Part of a small language model's weights: vocabulary 4096.
MLP neurons of a small language model. Each row is named by its layer, matrix (gate and up: input weights; down: output weights) and neuron, and shows model dimensions 0-191. Each number is 500 + 25 x the weight over its row's rms, rounded and kept within 0 to 999. Numbers have three digits each. A neuron's up and down rows have the sign that makes its largest values positive.
After each neuron's rows, "fires on" lists the tokens most often at its 100 highest values on Wikipedia text that the model never trained on. A number after a token or word is its count.

L7.gate489:501508455513512524505482520519505495502532492476469546486513519501473446499525510494516468494541523505533462460494526536505463511502484500534547489504494487504493490500471501478483520506482511523511543475533495505476484476460479471549482475512526475545508504481533478527480506532489495495446497520493478475469480492492497551507463520471470435523462522480493522546460512497501551497504470522520462530516492554476510520489518527501469484534502478511472555546510508507502449472421474494527475519472482553470495517505500512517531504504493527472494527506504516533494507517514525494
L7.up489:522468476519508526516489504483514550514520474481465519476501530513509474512513499463516460478522509493509470461486493483497490485479456555540514504491485456513528511490491489491467538526452513532488505433546479545479494472455495520511548478484495499537538493499521509516463496551479472511459510546498497503504480514500495507498490502472457486508485526470500500511477474483496503503475521518485469497484468490507546502515533499516496511545492470499503525532532545524541499517474506490489491585514491527457464430487535487514482522483519507500536523488477539522474497469515497525
L7.down489:470492483459555506507485492509504475488518522465473505485538544518490523509511480482441484482535495457507479468514488525506476511473501497506554506512499487464494494528485502463498518447486497545511499474480519492533514482426494513525479521517533494510501514492507452521537511500507517514470469491531483489462495479472486545476490502518500474516495505490483514539465548476484485502482475504521535503490492543453531516478509523516481489521462505513512512493526498510491465518459512547500495465516488510505513526505504510509500533619462480453477523531492508511496535528529502470
fires on: "\n\n" 100

L8.gate277:532503490515490483483522527465537514546520475515513532520516491503492464454475507523515467515514487473512470473524493471489495494515532505461482485519458496495500519441488507505439522482514487558498525508496461498524470473538497480495497477523498484520471473482528460555503534508482516474499528566448473520480494485548492543497491505480502496485501512532501492481429521461478533488527480507487496518520495506485531475482503499505520441515484554544491515506486454486550493477496496514526497575479474524479492484519473512520503522474465503477533495464509521517495497490503514524
L8.up277:463499487506477500465485479499506500511525527489465536499542496537518489487511463478472487479486511482497469458491471534511477443474452519533524503537468542509534499512485477516474488502456523498540498454516496507526468542512501513490509498495487507514510512486503501496470528487472465514488493485491496461498501484511496509523487528485498497494536494564479447510449489471533467507494435513531486494513538465453533511458482481456516472452462468514513511521509521496500522507496537507517459584528468513480484486489460515503495483515533544500512478472504488484492447522481492518
L8.down277:483485485472539482468519483498509526528519536569506529511497509494529526450492504482495473486514449498492489472504517537506516531490496499499527473492477455518462503488530483471501527473457531525521493463527487458483524490431537491542505497476488538476473474485530479449507512498473522465540513519521492516513496477526515517495473491484506504490544509503483512531476497498501527473443493522523491491511540489490494515490522539524492494524427499476497526479496486499557478530507507513483462500552474505501509517525510476553480465518485518487560535542482510465474513487478491520
fires on: "\n\n" 25, "most " 19, "me " 8, "Most " 8, "Time " 6

L5.gate297:501457545538493482491480493440509478511526485527500469522512498499512492487517466537526497516524490488475510491485511497496527479506494483500512486481493509508557496498509557527503560552497504482502506480538486514528496482511492493482466507574457516530464518522467482513503535504478536487481495524461519530505498518511489495481512478476496495474497508476466499481483510504488505498517476507493486445495478491578477482524523502494468473493473459568507488506495474464544524500478501512510489545489477523479467508484489505489446493486523504518537541465493519550561479459484486560
L5.up297:541481544479496447496477507460504479525455498520503470538467515506512498496500499557522502512490501468417535508466511508467538497503496497485511447508488512508537494494496519484511492539506498512460475445512472484557509458526485478507479517538504505505465454489518543501527538525517522485465476504504492544503507516512537490462503499468465509512519484483444515470475515496509522501493503511436480453495481522517521477530497493460490444477514472525478485514490499493517531471492520488487532508491462525498486512450480508497486483489518474521508529468485469494520521471475492550
L5.down297:506454511487519500512489543473482520540499479521497462479496468483499506518502495516500527518496492481467515491476481499499508478510500480486484482516489515523533512501499533482494451509507489479482490476498491507526506464489506504495507506545496476488487495501504521490521539527518544495475419482510509532507498507462523491482460523470491490526503493469445487467487521500500507503490507497489519498497493507510501478539515497508491498515515493529506497485509477510524522499488520521511498544462456513514509504478447461504460466676473505479515495449521486538482522474499471535
fires on: "South " 20, "North " 15, "iddle " 10, "West " 9, "Mad" 9, "Virgin" 8

L2.gate195:516484524491482477516454515538524533511527455519511478506515472429533516496490453516473533522521458500511507510495515489513548529487479451513504504517538495546483477497501483477511473523515479469488508445523494484519553484499494494478466519518509482509523488474536542537488481516517451471465522502485499496496486441456509509452478489520512521489516492515497518492517536476470518497463512465476526468489453496528510482504520484471476493488502504498491527475479514529510517475503459503454447544526518467456474547500474485521511496479482453483485490506486492474486454517498525547
L2.up195:514494521502490483502476508498521522497492473510522491518493487448505531477498478503481514530535435495517503474469479486529539522499463507503485509538518487517486452513507516475514501543562462467488512493504491438500513487489517495484463499506476471530507504468495521510489504496537461452482521471473510499512496478482500554433463518543492524502496500522482498484494501472454513469476523493481549485513472493545481480529518462507494489487505502500476543481489512536494517483472464510457466546545473467469476538502482504515504526503508463505511500543514511470458440505489553543
L2.down195:490492511515503460496492535507515524535518480510515457499504468485546524485519433510497539530514473485487496501469503502503516509503470463482506512514519464515477476509491508508508467510498505483487518463513496458521531490523524506468514500505512480502483498485490527550508491504484488474471465497501510505495510486495486513469484499517487529496512472500493510502513508505472468477484520477491520463494482506511496489495528456482499519489502501474486492484493478524516503484505499503477448512511491460487484523487449484508499490696478442503525525515475492481500489520512518547
fires on: "South " 22, "West " 15, "North " 13, "Western " 10, "north" 9, "south" 8

L2.gate273:511533511520490501477508489527499500520497474520479507504475516518511504513559489504505512487458499490526512518504489471481455519500540488536607530502497492478434475483375386520490501531488491515565531502476497513506518510522493470506509504530470539517481495501490512509509495476501501501505505462480494511512504519502514464516495495496529522546509458478481513472511495495463506532474467490493504513504502533471480509478516483516508497476495504505519543486516553513489525485469517473534479462479506488502487460479518507500491493513505504497495509479483496499485492487499522491
L2.up273:536480514500473476494512486548502491504460491489495494487500490579509483485471502553474504493497518489514463488522511517526466509476529501494534500516461494465521533507504363467518502479521500473497487512461506491504525517503494538502539565509503441503484469505498511467518546516494498485506481498513531477484501522549512475510526488474485511499500442473508479478476516504493462489593515553463497537475486515525512480483498511521535526477518482497518516512503511484500528480495484481494510474482501508475506480470494533511471521492487494503487525501502486520497485525515487502
L2.down273:494520493527505498540531497516495481513489469506531503521537501516481514516512495473485496520511553499524421481483495470492502463502501523532567520509490555520514511507488455469476473495471518527504513481484499496496506499464515550493527501478490496466479528522490547560501502494549456526489479533498529516491501459512502514492574501520503522493533517495505473482508485536563455465508522489522525492502486457477508494484483459480483516515502512539504504481525487561487469490498505560507534482474500511464473518483445511535495488487516514490548492526505515485496508550496534502
fires on: "% " 27, "%" 20, "000" 16, "000 " 16, "bed " 9, "Pakist" 8

L9.gate386:514513488500492498489507521522527480523484512464488473471541535538499511464546486503503493512475524469516547537537495474527496494524481497517512464503487476475497487489493516464550510551502463564491471509470478528541504506504487486501488455475508542501462497532471424474486479476532490485486514479477483465542531557514510491446496483527506504475498563499525475504484521513474482539540456510537463517515520558497481500503480490508486496472478499493533505561514523499486486528495483510495494501518471492509463470489481519551484518501482479556516501521488499484529501492468494501
L9.up386:444469503454483448532538488482452547494497482483513479457501455537510498527508489490498506461484497557558510503548498488487459525495510443527494488464512467522523494521485512466502489490474493477450520480478513511510506497538478524481473494480514509487509466466449537516495540483526491512469487476480502488527527533504451499464496489492529474497477537491504492514497521540524484520471521529505512487501504516494548514504511548474526488491538506540501528512508505483497500462506515490479499484503474483488476476508493467492470539499466519480496540493514553506481544518502447448
L9.down386:499462500532490488503503488508541522480490455504527502498518527515503521485473534511488537512486520496481477484488513500515522532491467565508484481541443485494506486471503514486493499551519481495500506479510442472485504524462498508538458533484515495536505511467497498523480463524431521507530597541555481492493537506520480514503486512470505494499501511519516511502542470462501470487514508487487458474499490494553492502451497525526488478493461503506496507523540492488496488517489533536496493510520531434501474541532529541525492497466533466485506538501508512469481467501486506526
fires on: "| " 27, "- " 8, "–" 8, "addi" 7, ". " 7

L3.gate307:538516506473546520508485465491514521486483478458490522510446507530531544479498526465496532471504471500514512449519478508521505516494511488463472508527550458470464474507468523493495535482482509517523497499422497508476502538499500491531515527507489504471529522485482502470519476527535481482501516513512502539499488490476493547516474481478484529502504564514511473476480539493525511518495487507498487478488528500533487462504512443498538449545523470523522525507543509505549489521475519501464505497529458472491514499556513492517502536480452501527509498552520494498510494497466466540
L3.up307:544525512459535518501486466497508495492459472459467520497448520527540540494497524466505534489500470503511515467481469518497517512492515471470485501524540485490487463503467513483484519496509502502524498502436492492483505533503503486522515511516488500467542538493475495479533454516531469485499508505505504549505500478482494560510474483473493526497509568505516473468476545493521494535489497518503479472496514504536495460509510442480531449546509485515524529493550516489535483525480515491477509482524451469495517521567504490505504532505458488518504485559516499518511486480461462530
L3.down307:522499511495509510511482507482509484477467520447495499515483527525528529496444499503511526485485477511502537492513498511485473520503505475505463490518540486477507498526516530509477509479498506513511516487473502479490494489499469495544503491517488484481527513509490500466499480522546478501488454521504517573484479512493509539498479494490494521521486568522508515465489542477509477542518491511512494490500486496531500483510538448496507480520490483502500511504501528507535510538477496495494511483507477473493506527540527488496514531678433516507491490538501492526487505480499486503
fires on: "pri" 19, "Pri" 18, "Val" 16, "cri" 15, "tri" 12, "Cri" 11

L7.gate193:512494486538454455506521495500502519506480455468520510506509488514449531477498479542532489479521467479523495516528520518472488534505477462483479465460522505452505474460500480523513525556530484499467519506489466548517457470483487475532517488495506488555500491496477456511471480527488502529492511491473515490504477508516507553495507491472501441490507513456524513492474526487490503452493505497484500487464545508464524498490503550526515525511460545469515485514492513524499473499539442528468507535449506500482513503483498512522543520474499541522455514487508506553503464519506477480
L7.up193:568503498501521501503486517493531505483485467472502496448527519516498527492496473475482469527547498484483506489520490507471531509500499519473464441524526483507538528491497546507523543521455506540466521509507521524476475494480474491495512504503498469535455522507497491505516520525487469536501510486517516498508468481486462490475520502484491491484515530481493517545487497486491495450463488528509501428481503442477529491491507519536538518506485495528493545497490563504524464473490474510496513561487482498522489465494529517473510576529470507535471515543503510530528460471506535517
L7.down193:498518470485509505474515503450510486477506498449532537482518499499531518479465491529482480495525481455497499488537489526500507496507505515497465462501500519468502534484496542522504519542474515562478500509495512519493481489491461500528507487514467479552497503513515461505525514516496472492532544492480532479517474492484489499492508489499491479491519527449488486497502487458494485469517510481541479501484521471496516467484468537504514552531477493490487533498469520522485481512513474526473492537507478483512496509494531505488507549641515502498446537503502498549510460489520549516
fires on: "\n\n" 35, "progr" 14, "–" 13, "History" 9, "inste" 8, "attemp" 6

L8.gate305:533497463509524491540492478422530559490489540472498489490523503528561507482474477497518454520463546491528524553509485487489509479481507482490542508494506483471518527466508531478551518534481541487561476486496521536533509504509500479486450489504518534558511505551514490547492496509496498489501531482532506481564514483520500528519470482475490521496454509495484480501531532526493505527495514499498482507504535483445524476478525517489522503487508476531469500508497539505521494504481446463514500489503508471514472506487499510515529489476489482535504479493491466470544517493458488508
L8.up305:520515482506536510529510544528491507462504506448527476521483489480519494479450499494509496501531526470523483515511486440485507491537505484568512472548484510479496531486519504467474505465521511466529511526462555515509486500458522514494487482475457482490462483486506497528515497540516470517526517547504513509505557493484494517491441516482508492503518505487508485513480547512468505493514523461532543491486485527473449465510540499478485511500515456511464524485497480488516520461521474487514528525481469480506520508494494508519576516502461496490541479471490453458534525518483518522
L8.down305:508487508520472525479524480465504510457489488544519529537465473453501500446479521507514536454517514512511497488457498494535522510512538486528526505484517507501520541476486510500500489477515474513545482499486499494503501482544501457505532505528488532493472504472484491488464477529525484511505473544486502503524467510540553517523464508458463486484498512479507527494494525528462522518462499460500526470470473490501488500567542464477433497525497502526469488503514477518515523538528481485503478492486544479498540487509488471528524497527456534478499503489511493450541539543472459517
fires on: "as" 15, "y" 11, "os" 8, "un" 8, "ut" 7, "ag" 7

L3.gate385:497490509511506498564515501517510496533531501500537488506547497488488498546502505515517502530509495503482506453513514497507498484470506498501526501488507495484531502487504522524477500482514504448495338509508502509493481478499491563466508546565510485484496531474509522497486495493489497489511520526502498515495515488496476493516553501500483498463492495503494504485515509540509488480495488491496514521483512517468507504519513487485506489523497492508510486501501490510492516511507517539494503499524500498482511508498516409511504469494502504503507514509509519492514353519509513520
L3.up385:507519494488532505377499496473495524507487496520562488405519510488498493498487478505526513530478507506497514528476493495482474496452497472495471471494503498471494502506494532465511501553498490537481544497498461506487508562495495462504464518460516514534496490501505503497484471464489507498504513496478497487509521527507487501513457499502494508517485494497490493493508477503487524514506509509497481522507520482467487514461494497496495464527457510504508565518478491486534538487481483500498489598470505512510489476507487404502490485494498483477494508448509486484490462485528508497
L3.down385:472499525504461503501473502494495503518485538490470515505483434523471509532504540509490490515519559537482497508546462458509496520518488509467508515494493510498533486471514477481477491521479508504481529486546552502447490497485446559492493495517450503487505485451479512510430491528519510535517465501492522476476492488531519554501496505522496521500521528512452498514466510504468467482518503510524531493456451491545479485507474498514461498506521511520464477500483542466528518535508490485496539504516457524507526514538486498474562506443501510528506500486545494476516498507474520495
fires on: "fig" 12, "influ" 12, "deter" 11, "foc" 11, "contribu" 11, "sci" 8

L4.gate273:493496510573515445477500477480492535543522533504467535454490513501526526469481476463492507498516551533491493480497514534478559482465485522518511493531511497533485495447501487528508483538453514501520472476488431523515486530517497490494454540539440471459531506539471504485524492550511557519504505527492485510519484453496508512502478499448450474511529515517525474482490486474511493515536514511504505500490542499484508521472541513504523509465518505478511484507505503506498535493479523521493464457485533476453502519494507490468512526511475483502480508515516476506534485510486508519
L4.up273:504492503524514518470493474474470551486515482489513473490478532466495526527497469439492473544495473533460515546521493490469549477489457505513518487466512500472455481476474515514501535529483518499478491477447475541491494483519466476497494561455484485474518508550522476510491463489494488498496492502498494500474502512547501489477512523526476547467544488507486534479493477497505511493509449519552462486497514514498512513450493446527510513535491505484543510447499483552497516522479551477491496460521502478449516519481509491514470548500525465501479517511496496475522518492495524499
L4.down273:461531511467500492483529481525539597489504480542492508469507497515522483498512533518505487467492468522466503468478452503526557493541502506498477498497518480478496484522489487500513512505476512517471518526510490514517467529510487516480487544536465493514488504534528504510507483488502528495494515481484525518492478519509492516490494524446507505496544478527497497504462491489470542492535504477521500548551479540506480525448516506524482464476499475478485484547487488461514500510519459475490496500493476489489486497485515495479489509633517481505481504512530483489492470475513491548
fires on: "no " 28, "%" 12, "bed " 9, "189" 9, "195" 8

L9.gate232:519502492514477486512484523506549495587529529493523491488529523504461498483528526469504512543518491479504477505501505508483503496510488488521503461477498498470539439508512455506501508467510484526521535468540511526503476484481531485455499528544521457539502481471490496507473521534510538503460503535514513406485469491498477527515474530475485509452504445499508520491528496459471509495502469510488497550520488504497475518519515490509467502481435472511503486505484510482510487501488495469535530481496471510467551510504465516480495533494524500462503508507459544509457515464486501504
L9.up232:493503489501504520491475503538505504521514498545489528474527525536484529527476475458458508526563507517504503451491470557544488493484479520504494463495502505496500509511507493485468520481492498524524513473557482486473486543523511538500489514534480496503530534511502507484494527529452470496482457529545512506486523489514503508488497474494450474493474497488516501458478530508522455496494504539452493481530490462509570550493477511496475487468496497500480465507500476542499487456477511481527474570520507483466509463468483551544472478505511463497501509490490472541484526536494527506
L9.down232:518500502503504516498522483454536466484522511517493502467488483477488539551472526554484494520450498507481500502425487498516506528521517497518495480512463489495482483486503520439541511472502505525485487467508506490513477465524509457522498435518568522491489506517510472513530499444449450523471496457508537472478469490469503521495525528467501501476480487526484498546494488478480452501515497523499484461492482542510467486495523487492486512523503538552511512462445509506489479505472495538546485493502461510495484513517521503497489496439528508507479513550519506500505524509501470517
fires on: "\n\n" 77, "not " 7

L5.gate82:504468551505529513494493509497522502504474512487468502554493512529468512476516494532492530500544466514466541519487499525494493519469526504455513498474493483488477493470458484521470500466504525474480459513478511505451503527539499513514490465480438512465503481511545535559524494464550537501476494532535530483489535518529522554523514516491533527530527527516507476450498531478462484522518489468504455505505522492476476502521531461468511455493489537483506507467481498514531460527534473459482476457457490472514517503502519506519487514479487483517520495530489495533483483487517486474
L5.up82:497463535538509535545492448491493484477513492479491511535454484511487481483501460480497512434493519467499522575512500500487477520490535467515485485445474492500524532517454494541460533497501500494501499486484508527463494484521499490513482482486479518490510535468544501542524511521514501504431503520496481514473550505519489514500506527503494484483528481480499512502482550452473525523480530518486494466473505501483528492534530462483503461509481459527510576452474489535531467516503487528512535491463512482527483503508495501541506531518491499509504527566515497488511489518512503496
L5.down82:523463538475493505525500462498530495485491527468505503539489502514510491497464509509500514481489490473482524499520498511523503511498504496490479502508508488481526523516493498503482518524512500479507498530526555488494516502506504492495470520463481496455503473497590537525511498464544504524460473503524543490494507492482564512527511465508525489531508524471513495469499533490485484529554510503513501454473476481473501497557517453463544481517492482517495542503495512494502486536485504476465497491452502498509536518501471495538490485639488501531477533509528486498502486457509488483
fires on: "ly" 14, "Sing" 12, "pri" 10, "tri" 10, "su" 9, "adi" 8

L7.gate508:470498467528509469515514487519499530495467495480478510485520509543521490452544486476528503523500517499538496505465496530520467477472488523480531528509479478501529521495508507478466507503526491509476532506540474521511499498496513486563484492509536530464516466497540534541478507504487542487493535507517457458530492508491469481472498486501475532461492491490469509509513497500478463523561437511475498488466494523482501503477491514524523525494529474535518514517552479519478486550476510535547458466485521496511484481511508509551493510494512496482574495536422498461486510475493512486
L7.up508:534499498519491505484454475495511497486490503441525529446491506508506529490509468456529485512511470518502531521507479552518494517455523492496501525498520495524526511461528490486467544565512489553490531486529500526522505520524499490522512488512525508517533491491502508491461477498504517504514532485488536495541492565504462468486478511489514501473498495506531545519519498549478503512524459479457464522481476484474521500480493471495521528534489480573517506467508525545505529521473492502527448503514528499521490468494535478514509526478506461534514535527438562477486493492497480500
L7.down508:484478473525496461524506478556523494496462490501473517488501500559512480488541528499525530505506528526522504505477498505513450483489469487493502488501481472500500496502493517507492510516510528465474502508526482533526481502483463523535463526486509534457513499523539505490490494525525522485493516496546466469487493505497462458496523504489425547498481483517482493513475492487488457520564448531505521467468513514518489504504492507501510521495545455491502517527537478493459501504483537493505513456503514502481474496506502522532499479613518456492531490534449490481506478480471508469
fires on: "| " 69, "==" 10, "== " 7, "===" 5, "=== " 5, "- " 4

L9.gate241:506505495488542503477570530502515509481534553440484518548515522513512463496464516467517498489521504496541449514509470498531510512522521483515500514504503488501463527505468495552483499580509468508493506476549483492471507502478491494479509492486505509502502482482506491470474483533479503511495519516496492498494465528512496536512501473511472460515477502481515480501456474433493527489516529504490513484511539532481489495492487533445505449503484410525515544521546510472454501458484453500543476523520502499480488478535471495494479511489492495485509474518505532483469507501477528508
L9.up241:474475543524493511510441529472529537539504521529510549510479518482500464545463498451524503482557500435517479490430507518491504517525506518535489489490441513500515444472449529527470507485494513540524515495485507483475505493518494501516535470508489481514523488530510495503475495556503512488549502517485485507493485460488504517490502506501488487525501461462433492441481473511512506523522522512514482526480511485540485487489453465503492525518471500517529505540483497501496502502486483513504445504527477491511530514517505517492497513503483521474525507510462489455458538474492537514
L9.down241:478468527527548543464503483506509484521510544515516520490552509510534538525500488472459472509503497522518495503561523484518490525509522478487475491490471466498485525502507463505528523487499500493460490486497525485517520505476490509538472498498543538502476513506521462512509470464509501491497504474498495511452493496481514475455486533500508501500491551494523536559475509471505477459486494506531527481505496535541539501486500558534465480493510499511488554504497500456497487498525480530490476516536477522546474557491514507516504488550472470455539509528487448463460463549490494491
fires on: "\n\n" 84, "of " 8

L7.gate464:520517516523479472519522491520518506492463499517424475474514502485482532469524495523557527502486465520524546536512530497485527510482498529492487514511541481521519496457500516404524506543513489466466492491482479564519485563471508496529495471503513536480484481481522491513493465506501542523527520510504494487565503505536508484495476476541518501495511542464533528519504534473464492499493522488481472477471510535515525492452505500511486538551537516518555497484493478468512525514519499496493469508482481512520495534455525504521493513493522508485472497502484484482482496487463481500
L7.up464:513535525491495488497504461490475479491517514481508503501505488508490492510487510482462526487519520513505469536507449536490482491495544446454497501526521459523511491504509501505493520481492538479502478486499517439499545459512504478501457520487505482528493459545516507503486487455535464507492495464456477505520497530503461549501516506492479526507522513495494466460497500468501468490512409483464501509508482482469510460496532474481508466471503467526441512517536510521493539465485492531525482523499483484446478442501522488499469500498526469531519494566520519524537512487500532472
L7.down464:517511532500491506508509542519500460514481539478478481483510534525516495526504515533478477456523513484517498513493528480501494498511538531447491481541488450519530496496519569477504464497503478503503480508500502490485529491519507456474485524447471497482450473486500496476476510478512530504526545495544449516480517508550484487509479534548465513521532560497517495509517513491500502515496469495512482477522536523468526515478531510491530471524517502492499565488545504498495518495504497478488497471480510463509472508512491570503472491452516482513476458555433493465501472513483493477
fires on: "- " 33, "| " 24, "===" 20, "\n  " 11, "\n" 11

L3.gate171:527500509499578481502475505459528460484511492528506513477505476485494521465519498512522503498498492500491508496480525536463489462514534483502511499496490495506511522528518494525515520503514516582512416506499509530502490512518474527503481552437489516493464470551492512539508493492504536513515494512541514512512495476514542488496497496451468517519544516492481504489534477447545504531484509508504486490457525485538469471502496498521477500478529525512459502523491524486548516486515519483475509581518485508493497526513530497499466505492544569509504487533467506522488497475482523528
L3.up171:525502479458528512480553521511513475476562486477529529515490522494537516479546506484489472499479500498498508444481475508513494485452533511478503482507481513476480533508481499546520536540496544487509449507505533476497488505481522519502518537499486489499440489503503530536518510483511499497439498481515528496537506498504492517478485470482446520515508497493507475507508474460523538453506506500515493520519501533510484466493508483535512498482429449496457479535472497480520518492482509548496548502496499524460485509502523471484498539499502517473539456528491534451548472482458525508
L3.down171:526516519463524495503554550496478508490543450469528489468484493526478526440486501498469485499501535512523483474493502532481529495472529489533507493491503461505482484496519530493503461508484518539504488482508504439526498511522506499479456533504480518492458488485487529526545510536522510455466508457471520504524462516549489543516499460462464502459491534479477479512512466493518493497482511465467480486509532520495502457534526480542486461486492497485466514482505501497501516533487500485458539512516481531513508483513493496508479478600516504487513520506499511477519486516463483549
fires on: "general " 16, "Pat" 12, "pat" 8, "gl" 6, "law " 6, "war " 6

L2.gate51:526549521469461476475518503522518481504481466516518490505488508493486514512435500509515503497479497473539453490494492465499456509516489488496488526524450521487576510500492492467472534510535520495562498504470488515494491515535511514455533518554521489514485449531484493489490559492481491496526505496505504509495459502519521471538528483481501562515523470473473486508515479495515448482537516523470488521512497510550477480461481506493523523496528489488529542538530450472498502477468544494482467477461506526494512523488498529523463479506515510511483521480520510526492442522487528502
L2.up51:488517514517498477457509494535514497485501464514489494479483508485526481466431515538524513486441518529525482487499467537491460501521488481501520503522488519483558514505416511489476509543511500473532537536453482521512494513511500499500518482502437509518502481500456525505493510486498485469516488504509552492489529525540521483519471484475528529498509455481497527495513485502482483516521483520484523478474485530481443525481484486503532500478531511508545534490492575485512561480492538513512509475488493508505503505494499585489478544505506516523465519478493506531472480505527503510
L2.down51:479544515510519500543509472541538505547512518534486511525551480480499484502497485488499504510549530511521457474460456487468508471464498549514533520527500495508522499536488483473545489508490476479525502507483501494500510479499538528488489499518514483488497521535448524549479516453541487501497512548474506528494509522497510540487549537509553523467515541529514517460492498551549464468505500527551520504481508499444504500505502470501487517492538516520523497542535525528498491531490489545521491494481527521486458479449467481516476503518516538513497514536498521485511495514488518495
fires on: "% " 56, "%" 20, "ank" 20, "effec" 4

L7.gate262:515470465529524511469495483523496520536485525500461533517508509445475492543507505513510505470529505466517488491485495477505491509538515498502507484498474447510499490492488457497445503515540473505541545472496488513487519510464463492531521514465525501562504498470499489513519522524480501485488524489512497495433498508519448495499460509508481499519490474570506516475486509449498525508454478523463508519443516552508519509499488507556483465520511554490509512475461482499479447454501481512466460494499497500516503516516469525485543455493482539501487525496459484494471511528479511508
L7.up262:480476509536542529514494518462494500522496495490496493534480466523490503528511477463502504499503556495511496463467531521535511488502477534567494470503492527545488497503471465509480518468471523478492485492503497540471449475499494563476589510516480482518511541503490525506506513519505498518435518499508511518489481482469498505490519487456432524498482495507465496481488500470521475490501520567518475487477454510533507499528521495474481510535506464471486510516518545509508499523423532557478492521497466485496495499494494496523486498495534500472544497493476501506503494469502511531
L7.down262:491500505484496522491496464520521478516485517522481490503572528540514528525511501469486488478514480459495483510511486500507491507515486495454555495534474458468487517516530527480523523486512479541506507490515504521523547510438511508525505526486515511531507512476506446497535509478490505488506512481513512496487503448507504523459481460508497484515509495484477527555471531489487478496472493481482513521499492559502518504493480514549470472497522545507521514466516472518500485479498526543480454447530498502550502546547507524482506519476454455448476552536493496476491540543528532502
fires on: "\n\n" 94

L2.gate180:503504496503489489489506515503511504507510487507493499486503496510501504482548509514517497503492508513482485495512509495483493502531514495514521513508483515509482496506505432504493500501513507502503520499499511503536486496500501508486501500481475455502501491469507499503493527490509505490516512489497541502496483509470503504503486510497503505483497465494490507488488506496500490518496509506502501496517506515509492509499508481505498525497513503510486506498495241501504577500502499503505497492499491489512488497492492614504491498499491499495500506509504515506529501514529512497
L2.up180:540512493498485501479484484507521498512507532491484482514488501470497509496434507511496509499479467480512504502519499524523504510507495497519450496500501510502521500503336408492498487507512507515485518498484505516501494522498517488516502510527565508511502485468484517513515512486499477519517497491503495481505486491525488519499498495491475482473492496496496523513505518520486511489460512506511484501510503504516512511479504506521519509515466504509486489497521637487488556497497550485506502488503512511503503491485512534500491531503505500520482499491510545496501397490495511500
L2.down180:471493522504525500467527467547541507498509529534519488512491521432511511477482525494530520516489487518468475503508499504510488514482477502527523483505463499518524496458459530489541492497496487523480511485549503492456442532519544510466538484477490473472528524467517476516450545513522494521490563534479487499520487534514521498519560469507506515479538439474518498465527481506535518556560498496498485495524505512528488502543484501508471503491534506469525481527495443488495519506487521488489476531514506466473477484502516488518507541502488518481489495503513468544470486513484548491
fires on: "%" 20, "election " 17, "ost " 16, "ation" 16, "death " 12, "itation " 7

L2.gate280:469473546497524458518524518444503554512535490505474473535497533529545491483498507524561533515498497514521547504444491485478497488526502524489489507500552492553516534510515497456535501537513476487490471461465505507523500495486495515517496510509489503534516493493480521505518513524465553497492480515448538544518502485486497494516467519496464511506464495458451489485501467489512519515515513508502532506471465522509496528532512474508505488528512494507483557494517495552549500473534516549501482491501470507497498509489466503489460522487515486481533487459441485503496493499514465565
L2.up280:461475553504514482492518526434511555504529506508494477538476530545553494475505519517549546505483494511519552492466475483482522494512502530488503506491569488548529530497527509455537539539529479490511460471477503508521516499500486497517510529513485507524528487480514536515498530518486526503501479505470545563515501489497496508500457507500465507526460498474454492479508485494500514524503497506494511510483465520509514528523516456487510485528477488514493556505494508536538504479541526530502480489505469508495500506478492511486477528472517471481548499448448504489492493493521477560
L2.down280:488478514500531479511510514463492545518527482498492471517511501512523511515513530505524533513511515518488536507465489491486495485506495496507501502511502461538516517494517522479511473504498494484492490475481480510530499487486529502479513516536502508526488496495491512494536507516479548503476457508481518506516499495466506505510472538504437508504487481457480468463486486477523511478516519498499521500469475543496505513522509499506500489514513499480510515513501481549566491479507529505502489485498472467513498495505441504487482487695480493466534463476477483520489499500500472520
fires on: "North " 19, "South " 15, "Northern " 11, "Texas " 10, "London " 9, "Washington " 8

L2.gate52:514502518465496464463517499519505483493504501505497500504506503502497478519455514574503498495484516492471492461508510556472487497533502492505495521491456490503473500493464387465499515491488522510497508488481493509504503526474516506486543531533515427513490475509472511496450537503513512469497495491516498519487521504449519515515519491483476511496502457475479505501518504500480470501501526508458493507453462515517478488480490511507520512489529481498545500509512397485498528480511520501493509505468503500494505490496506614512456522498490527503472492494502491501466485519546516501
L2.up52:496530515516484480482501524508465499504494474519515488491488492563524512496461480537512502491484505480541500480520490441483495529492522488520467513518514484469524483482483376504491495524501493494514540506484479492496486499491506507501509494501491548514479480527510509496519494484488474504530505491495497492481484518540522473526479500474485524544519516483494517443494460512489449553470499517492500500510483524513462516489510494477495526473549522492482539504498594498493545500476499500497480438506498504501509478473511550510453502507493510499464502494489497498601508507537500495
L2.down52:520544530507546544544483486515498515500534498517478494487520517471493480513495502479502542510514552553486424485523440534479499486502499514507558529511485514509519492520464483475527472519481511504501503470486507465495486501479559539463515499532487514475514500494468555547493509458523514485499473525491508466535516490496492520523546520504514527487508518497506516449510533504517438502500498501518509503474449485461509510507501456506520488507536516581506483495508503499491491493495483520517503483471544480484493518438465513489484507516521506512532523520499503501474479517524555525
fires on: "ra" 57, "%" 20, "]" 15